Part of a small language model's weights: MLP 1024 SwiGLU.
MLP neurons of a small language model. Each row is named by its layer, matrix (gate and up: input weights) and neuron, and shows model dimensions 112-207. Each number is 50 + 10 x the weight over its row's rms, rounded and kept within 0 to 99. A neuron's up and down rows have the sign that makes its largest values positive.
Before each neuron's rows, "fires after" lists the tokens most often just before its 100 highest values on Wikipedia text that the model never trained on.

fires after: " on", ".", " On", "On", ","
L8.gate496:62 56 59 54 51 47 45 61 46 61 54 60 55 47 45 65 62 64 51 66 42 70 66 33 52 37 66 64 76 57 59 44 66 40 47 52 41 48 64 34 39 40 38 50 59 52 41 57 54 33 56 54 55 58 51 53 52 25 34 56 36 60 55 43 48 51 36 59 23 47 53 58 54 53 41 44 48 61 42 20 39 43 53 71 45 53 52 52 62 52 38 57 34 60 48 49
L8.up496:50 53 58 68 71 57 65 40 46 50 37 53 30 58 50 71 57 73 48 58 56 51 65 55 45 60 61 53 66 55 60 53 68 40 50 50 50 55 46 33 58 53 38 43 65 37 30 65 41 35 56 48 68 69 58 55 53 33 55 46 61 64 49 45 43 39 49 42 55 45 44 60 40 45 54 62 33 64 72 37 63 63 47 60 47 40 53 40 55 40 63 53 45 41 52 56

fires after: "6", "0", "2", "4", "3", "7"
L7.gate631:45 43 45 43 39 63 60 61 31 68 65 46 62 49 39 38 61 40 46 60 41 33 52 53 44 56 44 47 49 51 38 64 58 37 37 61 48 57 29 68 57 46 60 31 70 52 43 43 55 36 46 36 54 40 63 46 47 62 64 46 48 42 48 57 57 64 43 50 61 48 50 58 38 51 59 72 50 41 45 43 49 38 41 45 51 39 62 29 68 56 52 34 34 54 48 43
L7.up631:49 53 23 41 34 61 39 34 51 40 53 50 40 36 50 57 46 65 50 48 23 43 62 70 48 65 47 62 46 41 68 65 53 38 48 46 62 71 32 65 57 51 43 60 47 60 45 53 54 40 42 51 42 66 49 35 43 38 58 60 70 30 68 49 57 45 64 67 62 52 57 49 50 58 43 52 56 52 56 55 62 50 42 63 56 40 49 42 58 35 48 46 46 57 50 55

fires after: "9", "0", "\n"
L9.gate216:32 50 47 52 58 48 62 50 55 57 59 55 54 53 48 61 55 55 35 59 36 63 28 61 38 50 36 36 52 47 62 39 53 49 45 64 47 59 61 41 34 50 46 45 56 70 50 46 41 36 44 51 43 40 49 59 43 45 48 71 63 64 55 45 69 53 50 33 50 47 43 47 68 55 56 50 63 43 50 59 58 53 41 43 50 70 56 53 74 36 62 39 64 41 30 56
L9.up216:63 48 32 44 67 47 40 66 55 54 33 29 50 49 46 70 47 55 64 40 66 40 54 49 55 46 56 39 57 42 49 65 66 48 39 57 52 20 60 60 48 48 62 50 54 46 54 61 44 49 51 42 63 51 58 64 51 43 56 49 59 50 57 50 53 53 58 44 59 44 67 63 47 50 47 47 46 48 65 43 57 44 51 64 42 28 38 56 64 62 55 65 50 34 32 58

fires after: "8", "1", "9", "7", " ", " Em"
L8.gate293:42 45 35 49 53 51 59 46 58 54 41 44 51 76 45 56 47 48 45 71 58 53 34 41 46 56 44 51 65 62 59 73 46 35 47 49 37 50 67 62 56 50 48 80 51 51 61 46 46 47 52 62 47 78 49 52 57 50 44 52 20 38 47 43 46 39 41 57 46 38 54 54 43 57 60 61 66 53 68 56 36 43 52 46 62 48 45 59 49 61 52 55 41 44 49 67
L8.up293:55 41 52 45 57 50 28 37 36 48 61 36 42 56 70 55 55 47 47 29 25 67 45 56 50 52 44 55 39 42 43 45 51 46 57 57 52 38 60 38 50 74 56 46 61 40 55 47 62 40 51 42 55 42 40 46 49 50 44 53 51 40 60 55 27 56 47 59 56 56 60 30 40 41 61 60 38 47 62 51 42 42 61 63 54 67 51 43 46 54 51 49 49 53 51 37

fires after: "\n", " He"
L12.gate998:45 22 53 53 41 43 59 55 31 62 57 38 43 52 43 51 48 52 44 36 43 41 63 47 68 47 43 45 47 38 52 49 40 51 27 50 59 36 40 66 55 46 44 45 44 57 43 58 59 60 49 42 43 50 35 58 50 41 62 49 35 49 70 37 57 46 41 51 63 58 60 77 60 45 48 33 52 38 62 52 34 66 51 58 53 43 48 51 52 43 49 32 53 42 65 49
L12.up998:52 33 37 61 56 50 67 58 44 51 38 52 51 45 49 47 60 53 68 39 30 45 67 50 57 47 46 35 42 43 56 60 53 71 44 41 36 51 54 52 39 35 46 41 58 43 42 41 55 29 49 41 70 38 38 38 60 76 66 36 54 53 52 36 35 52 34 43 56 49 46 33 61 64 44 57 44 54 47 47 58 59 72 45 51 56 40 34 63 47 53 56 50 51 28 61

fires after: "-", " ", "–", " such", "th", "1"
L2.gate364:64 45 62 48 53 51 52 59 55 49 48 49 57 59 41 54 46 54 35 60 57 50 57 50 51 38 40 41 83 54 46 69 40 61 32 47 61 63 55 63 46 36 46 54 50 46 46 32 42 48 49 61 31 59 51 57 45 41 46 47 41 66 55 52 73 70 29 52 44 52 58 37 30 50 54 46 52 56 37 56 59 38 42 54 42 60 43 59 54 40 43 52 45 48 56 41
L2.up364:56 44 60 53 63 52 60 62 36 48 47 42 52 54 57 46 48 62 46 55 60 58 50 38 70 52 51 41 55 43 56 38 49 47 53 36 48 49 52 45 60 49 56 49 49 65 57 28 47 61 44 55 33 63 61 63 62 53 50 65 39 55 55 42 42 34 43 62 40 60 67 44 34 38 47 67 61 50 53 41 54 69 65 57 62 46 50 47 54 55 46 54 52 61 53 56

fires after: " ", ".", " ("
L13.gate883:44 53 48 50 52 40 57 48 50 41 46 61 43 61 57 50 37 47 56 44 57 41 36 36 60 73 38 57 59 22 32 60 46 38 44 59 37 63 65 46 43 61 55 44 34 50 65 60 53 54 48 75 58 46 63 49 47 39 50 48 56 47 43 48 53 42 34 53 45 64 53 61 48 34 61 39 36 54 53 48 61 65 46 46 62 63 61 63 48 58 39 46 42 45 43 44
L13.up883:45 65 49 69 48 54 68 44 42 56 48 47 46 36 54 59 59 49 52 51 49 64 63 54 43 37 43 58 75 61 71 45 50 38 70 43 43 62 33 58 36 56 39 42 68 37 60 50 43 49 43 38 55 47 46 48 42 51 48 48 57 42 68 54 53 40 66 55 58 48 44 45 49 59 35 31 59 48 61 62 65 50 39 52 46 54 49 42 59 46 60 38 43 57 26 61

fires after: " |", " ", ".", "e"
L7.gate859:54 50 47 45 32 38 59 51 37 66 46 43 42 30 49 43 53 66 44 55 45 49 54 55 38 54 53 34 45 37 45 41 52 36 43 37 59 37 59 61 50 40 43 51 56 43 50 59 56 51 35 49 50 67 52 34 27 51 53 55 69 42 38 38 55 46 45 59 55 48 69 65 35 50 62 37 54 40 53 64 60 40 56 55 34 64 64 53 55 55 50 39 48 36 55 42
L7.up859:52 58 41 53 27 53 67 51 47 47 53 67 53 52 65 44 39 50 42 52 47 29 44 57 44 30 55 69 60 46 48 59 54 61 49 55 49 34 60 49 62 44 44 51 38 63 53 45 50 52 55 63 29 46 52 60 58 47 43 51 42 50 40 58 49 47 51 64 51 65 56 57 60 59 62 39 50 40 27 44 49 35 56 46 54 57 40 60 62 52 32 58 38 66 61 56

fires after: "0", "1", " ", "2", "9", "8"
L13.gate918:42 52 43 25 57 31 57 54 47 64 73 47 47 47 38 58 50 56 39 59 62 55 56 68 52 57 55 45 67 51 31 58 50 34 57 62 62 26 32 41 55 51 53 49 38 36 47 45 34 45 43 39 55 39 62 55 46 33 67 50 71 51 57 44 51 44 42 59 62 60 59 35 31 69 60 63 53 65 34 61 64 41 47 57 51 42 44 31 65 57 56 57 41 42 44 45
L13.up918:52 52 42 47 45 72 55 42 30 55 48 35 47 27 47 74 49 31 63 55 51 50 50 49 30 56 46 36 54 63 51 51 41 53 39 46 57 46 48 46 56 39 51 54 53 54 37 59 67 56 62 51 59 58 58 34 56 54 25 53 67 41 55 52 71 51 55 46 47 30 51 33 35 48 49 49 42 49 72 36 61 46 58 47 45 61 59 45 47 67 53 60 38 35 42 46

fires after: ".", "3", "6", "1", "8"
L8.gate715:52 47 42 50 63 67 57 61 54 61 52 49 48 46 53 55 38 69 50 57 49 31 50 56 57 51 43 53 52 46 60 59 47 46 60 49 39 53 54 48 42 59 45 66 65 47 49 64 58 52 47 53 46 29 36 57 57 47 61 56 59 43 60 45 51 56 49 38 25 60 57 33 60 59 70 57 43 68 67 54 39 51 37 60 37 60 46 63 39 63 50 45 42 58 52 54
L8.up715:56 39 55 27 42 48 55 42 51 52 55 48 44 32 32 36 54 58 48 43 47 46 51 44 56 46 56 66 53 44 55 50 49 60 41 56 39 68 52 47 55 44 54 57 56 56 58 68 49 56 45 61 43 47 63 52 34 65 32 49 53 72 54 43 37 40 50 47 64 48 66 77 74 35 37 57 47 43 55 59 66 40 44 55 49 41 56 59 31 45 44 49 57 55 57 52

fires after: " |"
L13.gate1022:55 54 26 55 38 36 47 49 45 33 47 49 49 62 41 67 41 52 33 56 45 39 57 44 50 45 54 48 65 61 51 41 26 25 55 35 48 58 59 27 37 52 37 49 49 52 48 37 50 35 57 45 61 37 59 58 48 47 47 66 55 44 51 53 48 44 50 59 54 45 52 26 55 42 49 51 45 47 67 63 59 70 40 63 47 45 46 53 40 61 75 53 40 67 40 50
L13.up1022:38 59 61 56 37 49 59 67 46 35 61 50 33 53 42 54 43 46 43 44 39 36 48 61 42 37 60 50 21 52 64 55 45 55 40 56 62 40 61 40 42 74 36 41 41 50 44 42 51 43 56 46 61 55 58 50 47 44 55 42 51 37 57 52 50 59 51 65 42 46 53 40 42 60 38 45 54 50 36 41 49 66 48 63 33 43 52 56 39 58 48 49 43 41 47 56

fires after: " ", "\n", "e", " p"
L9.gate788:33 44 51 58 53 45 57 47 42 63 55 66 47 61 44 46 49 62 53 73 46 36 62 41 53 40 51 37 49 39 54 39 35 57 49 45 67 48 44 51 58 44 57 47 23 26 39 59 45 48 50 59 45 38 70 45 58 40 60 70 62 37 46 30 49 40 33 48 30 55 63 63 34 56 64 67 46 38 31 46 55 32 61 66 56 32 44 58 31 42 51 51 37 57 54 46
L9.up788:61 81 55 47 52 46 75 59 51 63 57 57 42 46 54 32 44 62 54 61 48 36 35 51 56 38 46 64 53 65 60 46 61 68 48 45 51 50 27 42 48 62 37 52 55 41 62 52 39 48 56 63 47 55 70 47 33 38 48 70 49 36 57 52 48 34 49 34 65 41 50 47 49 51 42 62 60 48 37 59 61 51 55 37 47 30 44 49 44 54 43 43 55 65 59 45

fires after: ",", "eva"
L7.gate31:59 54 62 74 34 44 48 53 55 49 35 52 50 59 60 43 46 56 42 26 53 48 61 53 69 42 59 75 40 30 56 58 57 42 65 49 50 54 55 41 46 41 54 35 55 49 31 54 50 60 61 59 50 49 48 59 62 60 44 39 50 38 45 59 57 55 59 45 58 41 69 46 44 55 67 45 57 43 41 48 55 45 59 74 54 46 52 48 57 51 49 59 67 42 38 65
L7.up31:48 39 55 34 60 57 36 45 43 34 57 41 47 58 47 29 45 49 61 69 31 47 76 29 28 67 61 52 56 43 64 31 45 37 57 54 59 49 50 26 62 51 53 48 53 51 36 42 51 53 44 48 45 64 48 65 47 38 51 40 54 68 61 57 44 49 51 46 49 35 31 70 42 43 39 48 42 40 55 42 53 56 49 44 57 56 53 64 53 22 68 45 45 56 78 65

fires after: " |", " "
L13.gate98:61 45 63 79 43 52 74 61 34 67 49 50 48 67 46 60 47 43 54 61 50 43 43 40 47 36 33 30 54 45 69 42 72 30 55 40 46 41 62 44 35 56 50 46 49 69 55 46 31 29 64 46 50 43 41 71 46 63 46 59 55 56 43 64 39 40 38 46 36 53 60 41 39 55 62 59 38 60 56 50 55 46 35 53 61 54 45 58 40 64 64 56 55 47 37 67
L13.up98:51 47 53 61 51 48 55 60 52 47 66 43 59 30 46 39 45 53 37 60 48 34 45 62 35 42 63 66 53 52 43 67 44 53 42 46 41 42 70 34 48 47 43 44 53 51 48 54 46 36 56 61 42 44 57 52 35 50 41 50 53 38 52 65 50 70 67 53 50 41 35 48 42 45 50 56 37 60 43 56 47 69 62 69 71 54 34 61 58 37 57 45 36 46 56 32

fires after: "0", "9", "2"
L2.gate291:54 54 53 66 54 39 52 53 47 62 49 43 33 45 44 29 45 39 34 36 66 44 47 63 38 54 54 50 55 58 62 54 64 46 65 55 59 43 48 54 32 54 34 44 46 47 57 49 55 51 55 49 40 61 42 45 55 60 41 67 57 62 62 41 75 48 43 49 45 55 62 52 49 55 45 52 31 44 45 55 34 46 43 53 68 50 57 46 56 68 57 68 49 53 81 32
L2.up291:43 56 60 45 56 55 54 56 48 59 47 55 45 33 51 43 38 56 51 46 58 48 51 43 52 61 59 70 58 59 44 44 53 63 44 55 54 42 51 57 46 46 39 54 46 31 71 63 36 49 35 52 48 47 52 53 53 42 46 58 41 37 54 60 57 53 50 28 54 40 61 48 52 61 62 53 48 44 26 50 36 24 57 64 61 48 56 49 59 48 43 61 52 50 48 40

fires after: "9", "0"
L8.gate22:69 40 55 49 47 62 49 45 53 38 69 56 58 65 20 51 42 47 61 51 55 38 39 51 37 54 54 32 57 44 43 50 69 41 49 57 63 50 47 45 30 49 36 44 51 34 60 51 35 46 58 53 42 38 50 42 63 51 56 60 43 41 39 56 54 60 38 58 50 55 48 65 49 49 60 43 40 44 56 52 67 53 48 52 49 66 60 44 50 54 56 64 48 54 61 41
L8.up22:56 60 38 49 58 55 43 60 55 46 65 56 58 47 66 72 37 61 47 51 57 46 46 61 50 55 56 50 62 36 48 39 50 78 71 53 58 36 49 63 43 45 71 61 45 60 44 70 56 30 30 47 52 45 40 52 51 50 58 35 48 55 60 33 46 33 61 44 43 43 62 40 61 70 49 56 35 56 47 51 59 45 55 66 64 34 46 51 46 46 46 47 41 46 54 67

fires after: ".", "able", " failed"
L2.gate290:65 63 47 62 61 51 38 44 58 44 53 48 53 57 49 43 48 48 57 58 43 45 63 46 68 49 47 32 59 45 61 56 56 52 42 53 41 43 51 46 62 44 27 55 50 64 59 60 50 57 57 46 49 62 59 60 53 68 47 42 60 30 54 42 59 48 60 40 63 52 54 43 69 36 54 64 61 57 63 44 61 53 44 38 41 51 51 57 42 53 41 57 57 47 55 44
L2.up290:54 48 36 58 41 50 65 42 59 32 36 47 38 50 48 55 51 44 44 57 61 54 48 52 40 64 24 47 59 40 48 61 54 38 49 55 48 55 60 23 46 52 53 61 53 49 40 46 62 67 40 46 54 59 50 59 50 49 40 38 38 45 56 58 53 47 53 57 49 36 77 52 46 60 34 52 42 39 64 36 39 42 65 44 59 53 49 45 53 47 38 55 49 61 44 55

fires after: ",", ".", ":", " it", "It", "9"
L9.gate512:49 38 55 40 35 49 55 55 32 51 58 58 32 71 46 52 42 41 47 43 44 36 26 54 66 43 58 51 53 37 44 42 55 38 39 54 56 46 52 54 45 22 39 42 44 43 25 59 52 45 78 48 50 46 44 33 49 56 54 63 53 41 47 44 64 56 36 63 42 39 42 69 47 46 61 48 40 50 46 72 46 40 29 54 56 58 33 54 57 59 51 34 31 34 54 58
L9.up512:67 48 41 62 36 50 59 47 47 38 46 67 48 59 40 40 38 61 62 49 53 61 63 50 49 49 47 35 68 49 67 52 56 54 51 53 47 38 49 54 54 65 64 76 52 54 40 28 49 47 50 54 53 56 51 52 43 63 38 56 45 48 41 48 56 65 43 46 58 32 56 46 52 38 47 48 46 45 56 47 56 41 58 43 48 49 40 63 52 47 45 42 43 56 48 52

fires after: " ", "1", "2", " to", "\n", "3"
L10.gate950:55 55 46 59 66 46 63 42 51 52 53 71 37 47 51 58 38 36 42 48 52 58 54 54 55 58 53 58 59 41 60 43 56 42 41 53 41 44 39 58 49 54 56 51 61 53 51 51 35 44 39 54 65 45 32 50 29 50 66 41 50 49 56 56 58 52 45 63 47 61 27 60 45 50 55 47 43 67 46 55 63 57 56 59 40 70 47 48 61 40 38 45 45 73 61 24
L10.up950:53 49 47 33 48 57 38 36 62 41 50 58 57 61 36 69 31 50 49 37 43 52 59 43 69 46 37 34 52 30 65 36 57 31 54 33 38 54 57 51 31 38 24 54 29 62 68 42 47 50 40 54 67 58 48 36 58 35 54 43 59 28 32 66 45 57 58 53 62 54 46 64 49 62 47 41 23 60 55 47 50 30 53 33 36 60 58 66 59 66 46 44 57 58 48 39

fires after: "\n", " (", "==", " ", " was", "."
L2.gate300:67 51 61 32 44 43 50 70 50 56 57 60 39 51 52 44 61 51 52 48 61 69 38 58 58 62 46 51 52 41 40 35 52 49 35 59 44 43 33 38 45 56 48 32 41 51 48 52 39 64 39 42 55 45 49 53 42 41 60 41 65 39 78 40 62 56 54 62 52 44 48 52 54 49 27 51 61 57 58 43 44 39 43 32 37 53 57 37 57 50 38 47 47 53 41 43
L2.up300:60 60 45 63 51 52 52 44 46 50 47 35 55 51 37 32 41 38 51 52 50 60 52 32 46 52 52 47 48 46 60 42 26 43 60 65 54 45 52 43 51 57 47 59 56 51 70 33 41 51 69 39 66 55 52 37 63 34 45 56 45 47 65 31 60 49 53 50 50 67 53 40 44 66 51 47 57 76 58 53 64 59 31 48 32 58 54 53 47 56 37 44 40 60 42 48

fires after: ".", "1", "2", " that", " following"
L9.gate662:44 44 52 52 56 37 53 50 54 62 45 48 55 59 42 52 40 67 40 50 27 38 43 51 62 43 29 55 66 43 48 53 46 49 23 68 48 28 54 38 54 40 46 49 49 46 54 60 66 73 54 53 35 47 40 64 59 52 44 33 39 61 46 59 52 45 53 49 46 45 54 60 55 46 46 59 55 50 50 64 41 44 67 53 49 48 54 49 31 39 59 42 47 65 51 57
L9.up662:53 73 43 52 44 43 47 50 40 61 69 53 44 56 43 67 34 55 54 58 39 57 31 46 59 36 43 28 64 36 34 64 58 43 55 69 53 51 49 47 61 47 40 57 44 49 46 48 50 52 41 38 72 67 54 44 48 46 47 62 58 52 46 63 64 38 65 41 50 25 70 54 44 33 52 68 50 61 54 48 51 63 72 47 46 47 43 47 68 51 43 39 61 69 40 60

fires after: "0", "9", "2", "–", " ", "1"
L9.gate527:40 51 41 41 50 44 36 53 42 83 46 54 46 37 48 34 52 58 53 36 39 71 48 54 61 52 44 52 55 49 35 46 41 32 20 43 54 26 56 59 66 26 39 63 56 37 49 55 65 54 56 60 31 58 44 71 42 48 46 52 58 51 67 40 59 49 54 43 52 41 64 62 53 50 45 39 54 59 39 43 38 50 44 64 43 58 37 57 49 38 34 45 63 46 56 42
L9.up527:42 58 66 67 61 48 47 53 45 73 69 44 52 60 38 55 46 47 49 63 59 63 51 65 47 44 38 56 54 46 45 66 58 43 44 55 59 58 53 38 43 55 52 40 51 50 53 45 52 57 52 49 42 59 38 58 49 57 54 41 61 66 45 44 40 56 22 42 40 41 50 58 32 29 55 49 58 31 54 58 52 64 42 62 58 46 50 50 70 66 58 42 36 52 62 56

fires after: "\n", ".", "-"
L12.gate132:48 29 39 52 62 58 58 53 38 68 45 40 45 67 50 54 53 48 44 47 32 51 51 47 56 57 47 43 29 45 40 40 59 46 25 67 48 43 52 45 59 59 67 45 41 67 51 65 57 53 58 55 52 50 50 51 17 62 63 53 62 44 53 44 50 71 55 63 53 68 58 61 52 56 36 51 51 46 68 49 35 38 52 64 61 52 45 48 34 38 51 44 50 40 45 40
L12.up132:51 21 51 56 63 41 56 50 44 37 54 51 48 47 60 40 61 54 67 47 58 54 58 31 59 51 52 52 32 64 64 55 59 45 43 71 47 50 63 48 42 46 44 56 45 68 59 45 50 34 48 59 71 48 48 48 43 48 60 42 41 46 66 53 69 53 50 36 35 57 60 53 40 52 37 50 59 52 63 37 43 55 40 22 44 58 46 39 46 56 69 48 48 62 37 34

fires after: " ", "tract", "pos", "1"
L7.gate357:54 50 43 28 57 38 39 65 53 52 62 56 49 60 35 36 59 43 48 53 51 32 44 37 58 47 54 44 50 48 52 55 55 31 75 50 42 56 56 45 53 48 38 61 39 38 51 37 56 57 50 66 52 56 46 56 53 54 50 44 32 50 43 61 47 37 52 54 45 53 59 34 54 64 54 49 58 60 50 61 37 36 44 52 64 46 43 56 65 52 64 58 47 39 32 61
L7.up357:58 48 55 41 49 59 47 33 46 45 49 55 34 45 70 33 45 47 53 49 43 36 59 54 41 59 68 44 54 73 67 51 40 74 58 40 56 56 55 49 55 48 61 57 35 52 29 35 54 44 60 53 39 36 41 43 55 43 42 46 29 39 55 67 59 38 64 50 61 45 58 41 38 51 40 26 43 54 45 52 52 55 52 66 45 52 55 73 66 47 65 49 39 23 58 53

fires after: " ", ".", " |", "4", "1"
L13.gate635:48 46 47 47 66 68 40 56 41 46 41 49 35 65 40 46 51 40 52 48 37 36 38 46 54 62 59 53 50 55 59 49 49 54 64 54 59 66 50 38 48 56 47 59 46 44 57 39 61 66 58 46 47 43 46 51 57 54 58 33 35 50 38 48 59 69 68 41 50 51 58 50 46 44 53 55 55 70 59 42 48 46 44 42 51 75 43 43 53 54 49 68 53 43 53 48
L13.up635:56 61 55 39 52 53 47 62 47 50 46 35 58 37 50 37 62 62 56 52 44 48 68 39 43 51 77 55 46 61 48 42 66 46 47 44 30 49 37 47 37 58 43 49 52 45 45 47 51 47 58 35 50 44 52 43 47 72 52 58 47 45 55 46 52 42 52 42 51 42 46 44 42 56 50 33 43 60 74 55 71 69 19 33 33 57 63 62 58 55 42 63 55 37 58 54

fires after: "\n", " ==", "==", "==="
L12.gate304:44 44 44 57 62 32 54 56 51 54 36 65 53 49 59 49 69 34 44 62 63 65 44 60 57 39 49 46 38 53 47 22 71 57 47 45 38 57 69 57 39 49 41 43 40 51 61 37 41 67 47 52 66 68 50 41 43 57 60 51 30 48 54 53 56 51 50 57 39 47 56 52 49 34 40 42 67 46 69 31 37 51 64 38 63 53 55 52 34 50 40 47 45 41 57 58
L12.up304:50 24 56 33 53 55 56 50 49 62 47 57 42 52 47 64 52 59 33 41 77 61 47 55 57 68 69 50 52 57 66 44 49 31 41 43 42 55 50 35 44 47 73 67 70 51 55 36 32 69 65 45 62 42 57 58 52 40 40 57 36 44 39 55 55 48 39 50 44 52 68 56 52 55 62 20 73 38 40 51 87 74 49 51 36 47 45 57 50 51 45 46 58 47 70 45

fires after: "0", "9", " ", " be"
L9.gate356:50 33 66 54 38 44 29 44 46 51 62 49 54 63 36 61 38 36 36 45 38 57 46 47 42 51 49 43 66 61 43 37 38 47 59 60 52 49 48 48 37 46 66 70 58 44 56 44 47 48 44 53 50 64 64 73 30 50 60 67 56 55 49 43 53 37 54 51 55 43 73 58 58 56 56 40 44 54 57 48 43 54 57 62 50 52 62 47 68 28 50 53 37 62 47 37
L9.up356:61 40 50 32 52 53 50 39 48 48 60 57 38 46 33 55 60 38 55 60 56 47 37 62 50 63 45 37 51 36 41 59 53 58 48 49 46 54 49 40 36 57 56 59 53 30 39 61 52 34 35 37 50 40 55 51 47 47 48 42 56 35 54 32 44 41 46 41 48 39 57 48 58 64 37 64 40 58 62 35 31 42 60 48 68 39 39 66 73 52 42 50 39 54 48 56

fires after: ".", "\n"
L2.gate839:43 48 42 40 52 53 41 46 38 36 61 65 41 54 59 59 37 42 51 69 52 55 48 49 50 45 41 66 58 51 45 59 58 39 27 59 33 53 53 49 46 41 36 44 57 53 55 53 59 66 57 57 59 35 63 53 51 50 45 36 47 50 57 47 41 64 60 33 39 56 52 51 54 62 47 59 42 54 55 50 40 39 49 46 43 59 52 72 29 49 38 39 37 62 58 67
L2.up839:49 71 43 69 37 73 57 46 74 63 58 58 48 53 36 33 49 49 64 52 57 59 54 61 50 66 49 55 47 59 54 57 49 42 51 56 51 63 31 46 53 43 48 38 51 67 51 40 63 50 33 57 59 43 40 56 66 56 33 46 69 62 27 50 45 56 63 47 46 38 65 52 32 65 25 48 53 42 55 65 51 44 44 41 45 49 53 59 42 55 45 51 67 55 46 80

fires after: "1", "2", " ", " some", "5", " number"
L2.gate936:61 43 50 27 44 47 41 61 51 54 46 44 24 44 62 55 54 41 48 62 44 33 62 44 55 64 50 54 78 36 38 46 54 58 34 65 42 51 69 60 31 54 50 55 66 53 51 53 45 56 57 54 56 46 53 47 47 55 58 37 47 45 62 39 38 56 52 64 44 41 49 34 44 48 56 51 50 52 61 57 44 47 52 56 42 47 53 56 51 44 41 62 45 50 57 37
L2.up936:65 70 29 41 47 47 45 48 53 62 59 54 50 52 54 56 46 45 68 52 42 33 46 37 51 41 29 51 49 47 53 46 72 33 60 48 41 39 47 37 49 27 48 43 67 60 50 48 42 48 41 66 62 52 49 51 60 63 49 37 49 46 56 35 57 47 75 44 33 33 48 53 83 47 50 52 39 56 49 56 48 48 54 45 49 61 42 40 64 49 56 53 38 54 71 45

fires after: "2", "1", "4", "8", "3", "0"
L2.gate584:53 36 53 49 56 19 36 50 46 47 32 55 40 59 59 37 59 55 66 41 37 42 54 55 52 54 53 42 38 42 41 50 43 44 53 46 57 26 55 61 42 37 51 62 60 65 38 40 49 42 56 48 43 55 53 68 21 57 38 56 41 65 53 58 38 56 63 58 36 47 45 40 65 65 43 45 33 65 43 56 58 40 65 49 54 48 43 56 54 45 53 42 67 47 68 52
L2.up584:51 63 61 52 32 39 48 38 36 64 49 42 41 46 56 55 41 48 69 45 49 45 70 69 61 45 40 31 39 53 33 68 49 52 55 24 50 21 56 51 50 50 43 40 53 56 63 42 39 36 41 58 53 45 58 53 50 61 40 58 52 47 47 41 56 66 63 36 39 49 40 51 57 58 41 40 45 26 40 63 41 54 66 40 38 49 59 46 50 55 43 60 54 69 62 60

fires after: "\n", "==="
L11.gate936:47 35 31 62 31 48 66 71 48 50 49 48 58 55 45 46 62 41 51 55 53 58 47 30 66 58 64 40 46 46 41 66 38 45 46 44 43 56 78 52 33 64 51 49 46 63 58 44 41 59 59 46 47 61 38 53 28 45 64 42 42 40 36 47 58 52 41 53 46 54 38 65 45 48 54 35 65 47 67 49 43 47 39 39 45 50 49 58 52 48 53 49 50 53 53 43
L11.up936:63 47 41 62 72 58 40 47 58 52 51 56 51 36 52 65 47 52 38 57 59 58 49 66 49 54 40 38 40 48 70 49 31 49 60 50 43 35 46 48 48 32 54 48 46 48 44 48 36 39 49 51 66 31 60 61 61 43 52 60 46 57 42 66 38 64 69 68 37 40 58 46 41 41 55 61 43 66 56 47 50 60 58 36 33 51 25 39 57 62 51 33 49 51 28 31

fires after: "1", "9", "0", "5", "–", "a"
L11.gate607:59 63 66 44 26 43 34 64 59 50 54 56 42 39 49 32 49 72 35 61 61 55 47 48 55 36 37 36 53 38 47 66 43 51 48 48 53 23 41 36 43 18 44 51 56 58 59 45 58 59 46 53 31 58 58 69 47 57 44 61 51 37 51 55 57 55 40 65 36 41 54 37 47 37 60 66 43 60 62 53 74 53 34 38 29 55 34 41 61 27 73 32 45 26 49 53
L11.up607:37 36 54 41 49 49 59 58 51 52 54 55 45 49 52 41 62 50 49 43 41 57 42 56 49 49 48 59 52 64 47 61 39 44 45 40 66 45 51 61 59 53 53 53 38 49 40 42 58 56 53 57 27 62 61 38 29 54 69 55 52 56 38 39 47 41 38 53 43 54 40 56 46 32 48 58 55 59 66 70 62 48 44 58 64 53 65 39 53 42 47 36 46 67 63 39